Part of a small language model's weights.
Size: 13 layers, width 384, 9 heads of 64, MLP 1536 GELU, vocabulary 2048, 28M parameters.
Architecture: LayerNorm before each block, learned positions, tied embeddings.
Training: a variant of Adam for these matrices, 384M tokens, 5861 steps.
MLP neurons of a small language model. Each row is named by its layer, matrix (down: output weights) and neuron, and shows model dimensions 256-383. Each number is 500 + 40 x the weight over its row's rms, rounded and kept within 0 to 999. Numbers have three digits each.
A block is one neuron, or neurons of one layer that tend to fire together. After each block is what it responds to, as a language model described it from the Wikipedia text at the highest values.

L7.down56:595461549479448474516466512457505508506545525514487481419531469473509563481454524513539514491547451479492504460459460512553579485576516482456435500488460520503550457484524592494549460535522550492567451474490510545516536534530510517475505502471510489484502474542496501528516494487608441461480540508527499498466482436482500495508520415515498541536506470479551577586628509520425450570527
L7.down65:534524499411504532502501496553495490467418563434518491513528536463432443543552496406511587541436478512532543510475505512468510488540457575560547536477513481523465488499491474505524521434494497473487428516489455440502519507532458450499512440482466542605471462521410485508497471458507546447527529441465483509453585534528478503536539526482520525488503544440513477545549425497521462481566
L7.down654:454468527467513483514528437495538518524507517471514576516514514510519552473533441565485504532536457536522467505476497502467503465556531453468467487492488415375522488511483511509508479476448455475534503529605480519574523441550507518459536564452522434448501509509452444588499523498498438507442451442467507469512533488533502573514559510556442500516493540555486553542548526516449530500517
L7.down757:521514432483517466506475520550435541525484429480426510493478528541539526525533419467521454485422510502461463390524471478470426542454529523460504488490530513526502502467490511467473534511514438469492475483535521492477518470511493515552489531547519448445498443534490519610554515560406479454554424448539444532461474451489438493537524484484530506529528384469487504443484505573517505570538
L7.down776:516583531440514479558464567497513521512494518478555514486483528513503598432513551491461520492471512513543492587541503515448411471498439502515469507500464414471507547503491571536485498435459496514590458575507535489509500482519581468523515530463444545515429481542498537553507522490490530517456544471494457516484493506494517439477449424552542481500495515520575524441501496493495490481536
L7.down866:428461460424509484534496536506482432504490480385445488538466522524484504509544494512478479567442489476500531466505557556528477488481488446487571481477573534446521481473471477503483641362468513488516445491469539548497506518449493501574480435460464496469473480502483465516509518523502465460458496503537506495482538425437473478518493527544525485480543493431583515506484536503533540467522
L7.down874:455550504408535478507454523503474506488542458464562555503512544491503486491478403504500542520513498521540462557504512559496487455501553511548452479484461465468461500510547535546461532469480515487496479560547443525469525477505514483458511505440508510472524506452487495457551522450517485503581552492511575467500468564541574524486440509444491479504548498527549508534428475503449492420560
L7.down1057:475500491509479506563459532494499468493484501519428546484559450534544521505439444539515445473531538526519570495511495426492390509508503473444476552543533473477524543435474549486530499416464520494552498577535501554481546504509504483564485487468483495475467494395443497568563545473477558545472529441486432452505536474542475523504469514488466560524597495523561452492497558564478546527463
L7.down1123:494445480561570508504423530457479494459509507505560417461548507488481455439454477572428440517542544437453508486501460540532445503530518530473465559511436504490506482522453493520480574446551505517466603579511524542492449575490509493504507470461442489531418519464531575523489537517460555501477467525505553462496567474484467527513510487475443556542542513527514432528562558488493509532397
L7.down1183:460466547468541574530435552467514556502495405540536497526559588501542467523546541380498445474527529531497527470526444502567484491484453550459476469514533444459429521510502436512451439475517487495487475554508513498495524505542524475458509503520483480541477471494565509420509510527404545448438463450516444497469449495498449519464499499561481460597478506519529511484505526510466490582522
L7.down1237:463516547450456458478505553537523560531476468454507507470462474507460533481523475531481568499402554451434496511509451509495451562462465511485523549526495532496506483495460472446482499520587467518527393510495549474461484497462510483492459432484489486508553500507482519454551479470456556485511523475368505477505473487533433413521517554487491514494579529459557459533542500495522438520450
L7.down1259:588566490480508474570510519528429399465533408510437457532509551528487498491505413524443442517447491544515557530478515522521413507535474488516492495454428468491534529498451501537479604433452499496454535516494510534503559518464534410523480482462455508488508517457470520555561490451525496531538473591489561474455478390461468567454494514566534531578576463541499481497532498521519515475444
L7.down1311:526484471480519471514517450537500464490586444504555515532516479522523467449474536464470505455456487447528504509481426461585444494554492545539540521517464495590474567488451495476546444467535475508457509487478569570531451534527390526515495432512450526473549568428539480497558583488486517525478516499531600481522506452504476488519457512535504507501448532511540463479472487522538430453515
L7.down1387:490480431499431435476505531479465524590484490521493494490540498484536581512519481518472469474461572494493519477474509445526461485519475467500490437489461475601471511491421531606476512462477571495571549480499466511536551542499562462467465452462462512527469511469495427470542480446467435538440562505428471488453471519462454548626488589478497455473491552504471534503557528539489527512518
L7.down1476:521515446439485525518531450478444582505500472514525491490463452435496523505528431564431559477513524509538468448416492419494487506552551526463494492525430486561557550487478516496444584492511487492524527492528529483483505499583506444551485591396441499505479505464543489550543514499478491468471554513510480477503543487579487524505468501531483487574484466549473518547489498517429443501533
L7.down1535:567529506494484478501430520516463536516620496528551532533518538528523396513482490432532447457481575484534514498522511468486457545476540454579531464456437550432458521462507469558540461465569453508517495481512445541505565430506450460494558496475449524472464526524469524506593502556519507410519500483544501513498514519414506438545481451523476470554513529503514448536490497560495511498511
Sentence-initial word

L3.down1226:534479471531475470454514568488461546511554471541497473505479443493493569504481583538496472514528502541443522557512564553455497487441475497458531471535455537530479519508501452533466499506510486500492549538489548486511434463492506512491514555485498509542463526436543465501482497517381425464593445557498348472437501549444482428458516565353446488485462492504506537573535520481438631469514
Ordinal and sequence determiners

L3.down985:514584492547470467493536478526510522499564469507426431511511462429523493469484519449373508461478495578502495487438427488514488464439478560424487523500562499501501481466464461446567494561476593496447579483492525422502500512465482532483538501506472540522515451504517554546544515461514614528571560496484441468501470465522547433463495497483540496465467487539485409440450483516507462567519
Field separators in lists

L7.down61:520550486512568575483481546567501504475416562538503520486425536563508545459497496577528500520402537471515462557532440515505447489523425480517474550479522506506504451490528440480491555514575494485478465507467494473529471445530507543506520530461578497422533404540458570456547542504584449504496484455483483492501455461548481514483463513590535498528531580542495540468506551491541533559513
L7.down104:522510501539559532496507504537485466411500457541534508454523532547577488532439523491474465543502492500473542506499499456513477523457486480530498505509436442526478503534408465519455562504549479512522501541499482473545541440488456501412456501544539514471467478494534430512548488384552442496505478474582575537473510446404525508441523510553445501497541484479468475480480512546448514466539
L7.down112:472440523475540470492454514565485523537469453477488461494559547502519584483416411480507581542430498543563541473529437474482474444532483472534456514520424474503490457532494475503438521514535475516528455517509528518507522491483533471494497510515444517513526418548498489529494542450429564498567473463511461493547559527547422481481508464421456480465515472450544493508513429478486499531557
L7.down331:528503486439497473522491456496557544451464495563493516497477484439532469446540487544529499441534513491465538569469515529504487581480427513485460525512496474426546538537494469491515529464512573510492542484502508577488534513582579471531439529507539506481528500450553540507488445541410491486418523413537472505503483452508535481568533513572511483467487509487528514573557534477445527480511
L7.down399:474524532488505504483415489515471478508538523567496421504480554504534511450429371537488404466484563527486521451474404434468446458503413512568514539493429526488479513467539439509491478473580396513424508506515558522556383519579453562623512444496525520443569569521531449523524565512576546484530509523461514499488541470509523502438410550470479563461479480537537496489435483528526539514582
L7.down527:552487470515471552487440518487476463467466522532553563467479512528533515474534559543524527461441442592499478454463502494537526473543560498467512476483521527482522465485477553424562515514492483494503399532492526468555460500518555478516435519449509513423476551486472439450540403541508361486501515577499504535478505514498533519472543465563473555594535459474532560488534480502485509461502
L7.down575:491484493514518468455437536468576519480482486540538570488484612497481541605507486486530468477532585554502516508488502549440476567508519388488501450518509534505444566490445508594437491483524447460497504527498544489502511523510493522399401554586483538520480493463566555502491482464401481429502485499568497558453517490480537465478485533524469510438542415514474534584444494575499558511562
L7.down600:540504422533485562522442512495516455539537484477491534457557494498514535503520546552504561462517454478478516556506470581488564453553569537475464583515518510439533513527491548424505493446517597487525581453446510469499413504471552495538501564462539499493467553465502494488493414510514418467460552532433511512493448546504485568489534494516539547496424508566479480512529483506514487489479
L7.down614:494485493500571490499496453495485467464515452521466523500511472481558521536467567495520549515579476507523539468498486560551497480574514473495512463466457498526469464503657495516474496558499524487503481505553445499500537472476542529544489429491521524474542551473502591490564585477540504475457538494536607481450513463481535519487518464463486529476452514422525523494598442475503560462497
L7.down809:540587515545472434486540544388517504483486433556545497478539462479476511538553489448452455505472537508514550467483506525491507512491541503515490507466475478523504531488513438465512467474506439500412485574473547554517508509423460449464554491495442541501443434501555479524497473606495503577503479493527519579453540532439525588543464474522480564526477457485457474542459502494475514532498
L7.down1046:501553500593517530551464557499515574491562458524454467513536529521440456497462569452502492560447536445495527505501528488476560500457430501503484444511476521484506507505476580462472467498510498472495549599515551548476497450459515540514523444494472497530482505472579486492495447570417503541472549478468400511471501495523472505548490488530452424519417544448575487532416511485490577523468
L7.down1278:434533505510464443457454494495551519543486535473534469466480489522410430570465511476482478453470533487519497499520425490566436497515566463589526494509495510457546391517492566512457509539510513564560518540527474589460535479565522448549529572495470504481446501434453505537478463435513529527445479450511487504478553521506500479509561501505455516476501495482496527527483461512444468557462
L7.down1457:501447593533450485479568454501553515511426510505507532494497519519436530504498526516510452443482554496550440529480457530495553511516458509413539503541501448467525501521521574494556419567492483479550498585517440484539517522464487474533472495503570509520558451516505508412457544452488558548520518499471509502510480506490463504496551460444513493454491585436497560519489464433439488553517
L7.down1478:519488445462485489480575495469472444476494462537484515484447457460535479513529492510457506468398548487548485579535533490495497485431451539484497423440521521563475448491446459495515516547536424478455511601463493512519429548500562504461460527519520460575483441443531521528463495503464536499485538460508465522474496494460485526535490574543559504575512422481512539524486552518576473446488
L7.down1504:558481593472504536490467463490561469493547505535456541484473544506500528464496475535493497474492557468484442530463461478515496536521408542553502475517449491447505463512542479423557529462478534491487461478565538477495484499519498401512470478571446503505517434511518527564506574508507533476534483504512498494505501460500439468417520503493448512452372501499460588484587521541447543469526
L7.down1515:412476502526562442508496573553567523551541495460569511460522542461505515501464514432477479473565587446525491566547579495527460550541533440506475452534574507559452539494486564529476516429467451475537499578512464498459519431419479470464456473532503504515440500502549476485401552502429508513437534475538425490508435528474523526601489539535487520447471468499473563526467546471582509469544
Coordinating conjunction "and"

L2.down8:618465496513547479480457504479542493575531502466470508459485510511581428520532606469489551431485501492521541526469500554472470548498504489492497478481456482500523442463453536529446470463492496493467416547443553458481490460396497466460433473483507513459477496537537497490437498495457547476523534596483518524495493469426430486524557504460491517440460443486422521525556585517486532533547
L2.down33:485505487506516501536463493521530471482470519465500438497543483425452475466454467489500404496552466433474466443509494467501497530531472487476478533532481538457512454539569453526463469571475527565541458569463512488501546506530502569605476497470489555467489499464501491508539471474553500483532490533475503519497444447541549510477530484499512499525473424447455496548485533451511510508485
L2.down732:583520537511507425546450531476511526503531519484514447488489527491508490516490697481452499483578466489527540519460513504504493475476485507477514508481444539517508535487501480500538490465412522466470464581524530504555422490472498573457499486462545541482571518543443497513458500459481479487511523486456476535486458517545426461545461512393515480470485482445443528583506616492523499540559
L2.down1125:515447490545537495527443481480507574632467565510486517458500542527470478467508589500513462495560432411462478529529470483482479518519500548473531486554488517460514479455569508458470515514412522477558463488495465449489576500516524466494431414444488539493555379465485429520521455462466512521533503557527520483514459459524569488583477473494467489541505524493480463537451487430515539503518
Coordinating "and"

L2.down903:501474440525509529497438536457486501482522422471565491550471448511464574553553616491468486504573589483409476519491513539492453532479525549422518548487481480495515445507564516461449591522509545533555577535493523498535491506476466481509459457458511510449540394560510488520476494525422462488509513503510420501523507532560482427460570499496467475507569449494541523530503520546524593564545
L2.down1027:478499476491455541561542505595523434497505464498506468515490421467539541427517522550491484492495568553523490467481546444515492507528545416497398493573436501523492473482464498435547536572563477514483474483474533528471515473538464500466536545482473525525552487465450508492415481449559492531441570486480493440509570436478484508495526456477525511540559463519488484511481573451441456511536
L2.down1130:484507508487460541512448544550490498454562477490559492469496448501508497513457502454451493519563489547519522537467519447484505439517485510415442476493451468507451528540483544499472504564539526520535572524499424567499537476443532558472510510474507513501484527520445445485521508464462477467499462560500436486483550574521455525443579537461548514523520554494519444531525499432514570502539
L2.down1268:487500423481480547433445451439469529561581488544490480459474435580449476538481503526480453483567600488487524544488496524498466475491599525531546534448477515595496500535534470456380528540492521472494519531509444570545510470514515506497480494427536494509491499459513465534525487477467538566556497494481447433464576525518474467501494517493570509422586456490475483573441541443441543543525
Limiting and ordinal words

L7.down163:537517466493486521530546507497491467488520440479470494542569509502418484488560458493425508523536479582490530554444500535495504429549493468526446527479480470478443522484449421475497451537512525506465534466481473512459407509509525428518563558453528543510465505480543549480584491558451513560464495459532461535554534531447580464515456497549541538563438454535502473483498499513521437519526
L7.down328:489573489575466458489450522535464485444585583480454389467543635533471488493540503537432549456553522476519491502435512474444487487487494538520473525490452527510418496475514493519550488483418503482517440531489496496483554568486490419493523412473481503490533467526496468490539498520588410510492483491498512497519575535451422489385480506496524505533477541527497495560553482456573527507427
L7.down347:482562489469525525457526502537467501482555493488460554458493495531536547506516388509521493450460514488389525492473490457562475512490429471486463519503438488461580484496471488465608475538474513512488421452513465434469458432461493422511494415439493512457499488511532483564536475461469556497503490509548498523527531516475509423527503551469546443543454523528533469537503489478521477512506
L7.down409:468474450492534486491475515535443501476531585564548518494526490533533541493506551537526505448518564499469454520600536424509462545483487504440498501468537481517472453491485513430488498393508477511487510448470560481451469524568482551529489478487508477470538510512431488450510489443419533484471494564508445528503475509511523487569498580513443447454547501541494454559528529480549488496477
L7.down439:532473495573471532486472498505501490466463500534493453581478558518461446501464552488530452464348533451508457567463467510539498582460488518555567457504534478617464486536500510493442519514500442517509464504496533486451538556472518455537440466472498537493480510461522501467475565486502451499534544501539484464476526503517511463530507444497576517404515460481524584488525523489430561465528
L7.down698:479508537461539468510494499421546511538517467535478513531445461544565464597498492554558485527482442458545519545494561487577503490462586538525491542499494519449533516477435563480521538514496539471554415406561498481606481546451490480616464457492456479527421489514486507608467491497551572460486474470523540521474471518472473558565564505477488518465567501523502504571488462493468544470481
L7.down750:491452500583553482492535517438514484468467521400536512513508523510430528499523476527492544459521559509489437504471554556527454522459524556536500505561491468491510457525507600524569462480475512496491513518518466498500540500501498483493560514469522436462533472545556481484455477561482529545486489498452493471523477533566476488448616488461562593536441495463477478494505453496559459519482
L7.down984:486549543471553520464459451487531499468534462509525483477464515473480540530499526545534501566485494482481586454449415535478490438530591497508525462516438478469520492501498521526433520506581565482514545449505492492437576591493507455499479545480503525502497566410530497526544497491526555518477505445424527494518426492529465458475494543558469479466529505534538485464581517471450525594529
L7.down1146:531445457510507436453456518567479508566442475443602521475510525439435494529482468537585469464522547473408464495530596501528507497499550554502447496521552481552472493537448482497455498556488504513579468474472487520465495471533552508489554463529505514504542557537507544558470551532454526496480438564477478497482470478528519519522570548501465484487507524449549430504574481479468527521545
L7.down1149:492493467524443515512514493510489501471510386533598486520500453522498456524467517473385550424487552444497481571537446523511491542478503514467536491498603477507491478502498543579543475581532575489516494470546485639455490533493538456497416535442576491475478511502532527516517548573533508486464450451457555475556488492520509501511431582482482518547573536564544513481503523523472479518529
L7.down1169:485498487554523431508487464454542445517473491416477572490554439552502462543528565440491414514449562456472466520459530482523433471541533557524503507509522498503508500481533518495510548537518539516540510517566502450514455417497402469426431444496534509533475455505515513492488495479476543420475507482505529503439465530434559598581601488541479500513466452454541474498497540518524498548515
L7.down1223:485412400483507455423460454470494488585474500502481520503526506517535510488524496551546462519494576480455439475509437522574495512414457549505490459514548523520529504475446525501524478427459462539516505459522472457432462526507485565503470537499419533429469566519496521607461531427571521432484495448505532484504448472482533555427547479501462469462463458513596495531493509478513541635586
L7.down1257:516526520462445416528475529436549432505544447519540484482547501506565434520506446508456539441491490516506505471527478448443567507492526536498485541459501496544448523533526505487519527445426498524487532563463509500544508468492551484528488459495477519555445514498606522559484478484450531517483510576497486497499562492487490479512500554538533545474515541513519413547497491506476471486483
L7.down1281:463452527469509517508475493439480493460499468533480525460550579505466528492558440491478519543522472502483516499521584437496482578484411448494543477420550585501533531487431512506491406461457507481531557561404537508449473474490457535524581484424495476492591468532466449575486481449438511532394501520568500538432532517550523501514480445537455467550567470422512493492515520574546491461492
L7.down1342:549494550523536572528554532505476485538533516529514555511506503483499501498593511499480474538483458464486431453495552508512599516425426446464539500437480553485526500493489489506501532530455447507501483527544530519537459510455412496457583514389488521617486419471568468449465497499504496608515474517389482504431526442521529540445536564494546543517487499536472481525532510493508452527468
L7.down1484:527509568429451527481504529472576448570494548537529571458468410525595479525518489506489471490446552545487499519513511484527519508483541549473526573610506467594516430511474463473487420525459455465480467504506493483500515540442545555488486541494552527482521503500540428494499475433484561508531433431544465534483514480494496464552536477478537520454466462479466537373544571503593508525442
Phrase-continuing connective tokens

L2.down96:475547397431567468492489550496512569569548422499538458491439474515566500534450498508481537496560486532487504512615551511460510548496581466519486436535467445519490447485466474535506508491506486480533540539552404493515513504455517431509486538499559495562491548472474565455531489522470520491495533533515478467521512542479473518393524570488510484557531530487492515423504480506440527548462
L2.down389:486518460405480462516494545531511518549548488522520527501493495495468528503485502514482414490454488470510520548500490497516453543529565519533486511444517393506538498468541518524497583466500442476544486541570516609520490512541523514479526464517499501568568475430524493518521482549443515431508492452530510495581549440514507458461493517497494473536426533523454506471480504404483516542447
L2.down1138:473478545524503503498501482501453500561466390489490515460427511491588494486554469469538452507554552526540593499506517532548500473556495486480497462477452481513554540480541534539473498501563477448485552509503501519458527468545558469506450561467501422526521536463506521580526542517507470548460426559503474455469531495480495534488497539516513466517436535537426526530561489494481536501444
L2.down1234:580484473481591501478477488491524521508537580511463582519516478462502470468523509562495513485506447516540469538551480496532469417492501508525462527514486505568494447488515520531496519469525570438503550522512423551514514457487539489518511454555525471562536495481473431474471550492539438482473490548490450508553533523467495487485507484481549508438421534509465541426524535560459526535507
Sentence-initial article The

L2.down78:407558525501447446494575484564493537496544517576550504455478522475478514528497465503457547440551487598502536490535584488540439530517495468560439581492444407530484470490417483523542518510493460554503489504485531541468514497551510518494486482506539509482468474504549462471480514581564488513474570508452490487485473486471473508522443490468592535530489512523411515481532487554479505559559
L2.down922:496467540487496474477470463504448451483484511539552453518443486467436550493468511524454518504494493550535501409507566532514467466442454497570440514448503475542524535538450511491510470457425482481491510519536508578506460513536523448414476453510509492490464457494553456548553532522500562501527489464514520515450455533472532480519541405467519519361546528486475545449549513535468544502493
L2.down1099:443557510502504504492548582480486498500376494603519474580444531536500490469409469494491428524480501485571479556498523523471493451434471590544452522540456449469481454496467410522513483534479500486568526447490517469503400535551492505510501489482514527464527582555469441530485506510498508427442483516426492559498501518537521501505456466591524488499507531593479501495596418539430540459483
L2.down1352:437523528468488508456492479517492552429442452490483493506487415599520568494529543500446586528471510489434499488493523443595503518506541403436442494509464497555498497493443390531475548570501398484530497459467506562451562553473545411486559475504487495555529536499443479491465533481442462522440487482548553490512478532474524479513512488461437575493481549486514488511540539453537498565543
Word-initial "D" in names

L7.down274:521518459500471544524513589496522527546490527518519472500482489467544546552503517535391552469515497545557468503519452539562470517578458511548481562461554524447461446476618552500518493456505495503482533432468445508543573527549538469547433483461574484509475501423438383491393449474542500492504544481404526511500488532508476518528565476529532524571501500490450568471500476524451472396423
L7.down324:499438530504506526448467471516517501489460434579468591470450530523486494517516535516550543505476464482509550435549527516541579523568503472500485493571496466489560452515453518495555574497572441496493491505526505472414537452542551543454536532445518472454551481493522546524520542412513488553509459489478541483488497459520479528411526503534485445492482488568553481488521517508493470528527
L7.down372:451482527485472507555528477542490552498550486463562501518535563500507613507506619503572499561533504442552598480482517520402505545501493479504466512551500538502479511510534487512474488476436492504493514509505490430451502467411570465505475494534558511492514558531493422454526529532534490480518515460478411497547423526444560508507552493443478508458472505576583458435486509465498467516559
L7.down417:472493552477491475461457486455544562542457504493472490391527547514445487513479533517577524476498507534589446549474480511521455529521471547466535518454559455475548527451505475533500486555565473477407439461505461494497431540504522517485499452535524540479422534506504454623535521593500451557480497495534501535486489533523504473488469527509447488490445503548493446465479519514506442467496
L7.down516:354531461425472488455474453473496572437553537459483473519444428472525438540458495428457464497467436479517532503496493508458520528453503563521567484534526542563485514490574546528410453543516472500561432541456411398550486498554521558498515495531522531477496499465524511489493506467486564471524497530468497547476513518477477427510508518525515485503463477433495547433552493405519477453492
L7.down792:535476535448560434489476491469512497466517511403521495512546517485449504430495413513539492513512596541553529439487480523487509472448436545534506506487437523554474468526399470512503474514460527497527518467506464640519475532504504504437551473428515517514481531525447520478610480531518420453509458481482511502497561468489510472524488478538475479485482440588581463508499514439504504480464
L7.down814:454557435476483565502419516424482536505521495461478517495544521496531497487495487482572550504527541472497520450467435482439513450501550550518552532472511486490487529499540558486464481446516603509536471547528465514484470531526553490456486503476532515553543507471559517517516532470518517447501481477549523461482574496540526468441535425459547420481458530568588456536511480404505492554503
L7.down835:486431494552571442551484504432543543511550462442496456503423504529526449498495478512508508511552516482523534488494537445557583513487545447572488499541450501516501478503495394487482540533583428539475516525468522530492558477515553472502529479428575463563535439503422522522480563479489472442549518467476425498509534487479498605516485489506453575529485512499455441530505497528552520388458
L7.down856:557474436542573499465463543518539549544535438496462546465533547525445496484505498489509552457519453412482442543486500545499419485481478464509486462511579547478500470511486471497536552546548497503468461553512519554563386524423562571498485475488545526526466457507485457501473477576476476468524509511560485536483488458479442514533477468473502484545477489563470448487578408492534544525509
L7.down1039:504539491512543483445493465524493442523493581512520520463485529493580500512553508523447454497538535470460546563523491536530486521525450500492459536522465531526534501492496507468512501486444493496503416427538519537504445509502507469572452457474515497469556468515557510390490468563437585498540527473388458462505539484461544585497453421514416535463555442555509464512510537563469545539488
L7.down1112:442530493538496533472493469521534464457488493498548548514547489511478512450419522543526499492491571520556531469481486499526516519475474529452555459506428560518569480523509557482533476563456493507495440499542508449465500444438524525555538441510558519510429450538504524497517436453498491496537505510460542500455409477512514568418494598494469481515566447547461487464463523401518405427480
L7.down1215:492508565517581504474482537473452512477417534539519518474439508451473541540503490451534574425502436458470521514523514531522522518474466469461532438537484436514493471516517472479530502505522486483512541401464478472496490489489450457452501500565603490558530426470474456579458504474510488513527504481501538513441509430522469519469552495477598490469510454582426502599494498486471457475438
L7.down1270:458507443468473526512462474435429536567571427574463489488484494497571496447429479449511487470386543481456493480547440420473462512469541476478495447465481547543495541539552494474516454513509470479566490524491498571507508524503500534537489552454488511427576510502506515524512481523549486591510517480516517482471545534458476549569480464438476458555549513448537472480506563506554479490454
L7.down1355:468578538465445457487528528533486532484475490470520446500470483483530541521483551458507473536500496490516470517598522460553472478435467525507515502498529463504545448481566443510502496540492490484486442558454509488432424441502523475487440543481491547458502415565476532586480468465462469413473420475536426512485521569623500432494540484553454448482479494434533536538460510555518507578510
L7.down1368:485567521571483473484505483491469535471602515505546556525496505522557511508505487424483441510476544463482519499496509447457412471479520549527470466473489424579500505519507485533479504471463490522538458540469507530550520435581517541484488538473481524528459478491498526529469484451490502462540533498451425505445482539524491485487503517527481548549550467479528493537525438526523519533503
L7.down1460:479522526521567531519508570455506497498467515471603514484506491511452431543576576482510490520470458492484531496537461490504472495491480525511522468500511479542544482507603582524447491535480459477443551562424503427408458536473571482462514539444541506564511486457513507534470517450544483543389447505510526495414558491477522548545566482572494453482482577460458476452525543497472559503485
Word after "the"

L3.down586:572575408496515571530502502497522471449527523503501521471474562490564459576492529535530536444554499509513511553477474526483488495510429478515525508497534582494481471493549473458526461465449487484507459492537540500477461455479438490471516482510531585484538464477483467522472462476439498496486481551504487541458551480430483478494507447429433491490424481465415520510531507534492498569551
Coordinating "and"

L3.down1332:575574421455494564498452541523518527569579470509495516473495467471457516544489453466494382548442526444619510523583521525488518463497556488546462463481482555516510490528536454511488501468552470495496460524513508486528456504505506555493501417517463513438497468491522500493543498506500537450530504573529465519495479491496471555572456573499422513507472516501482489516491528469450511494507
Paragraph-opening "The"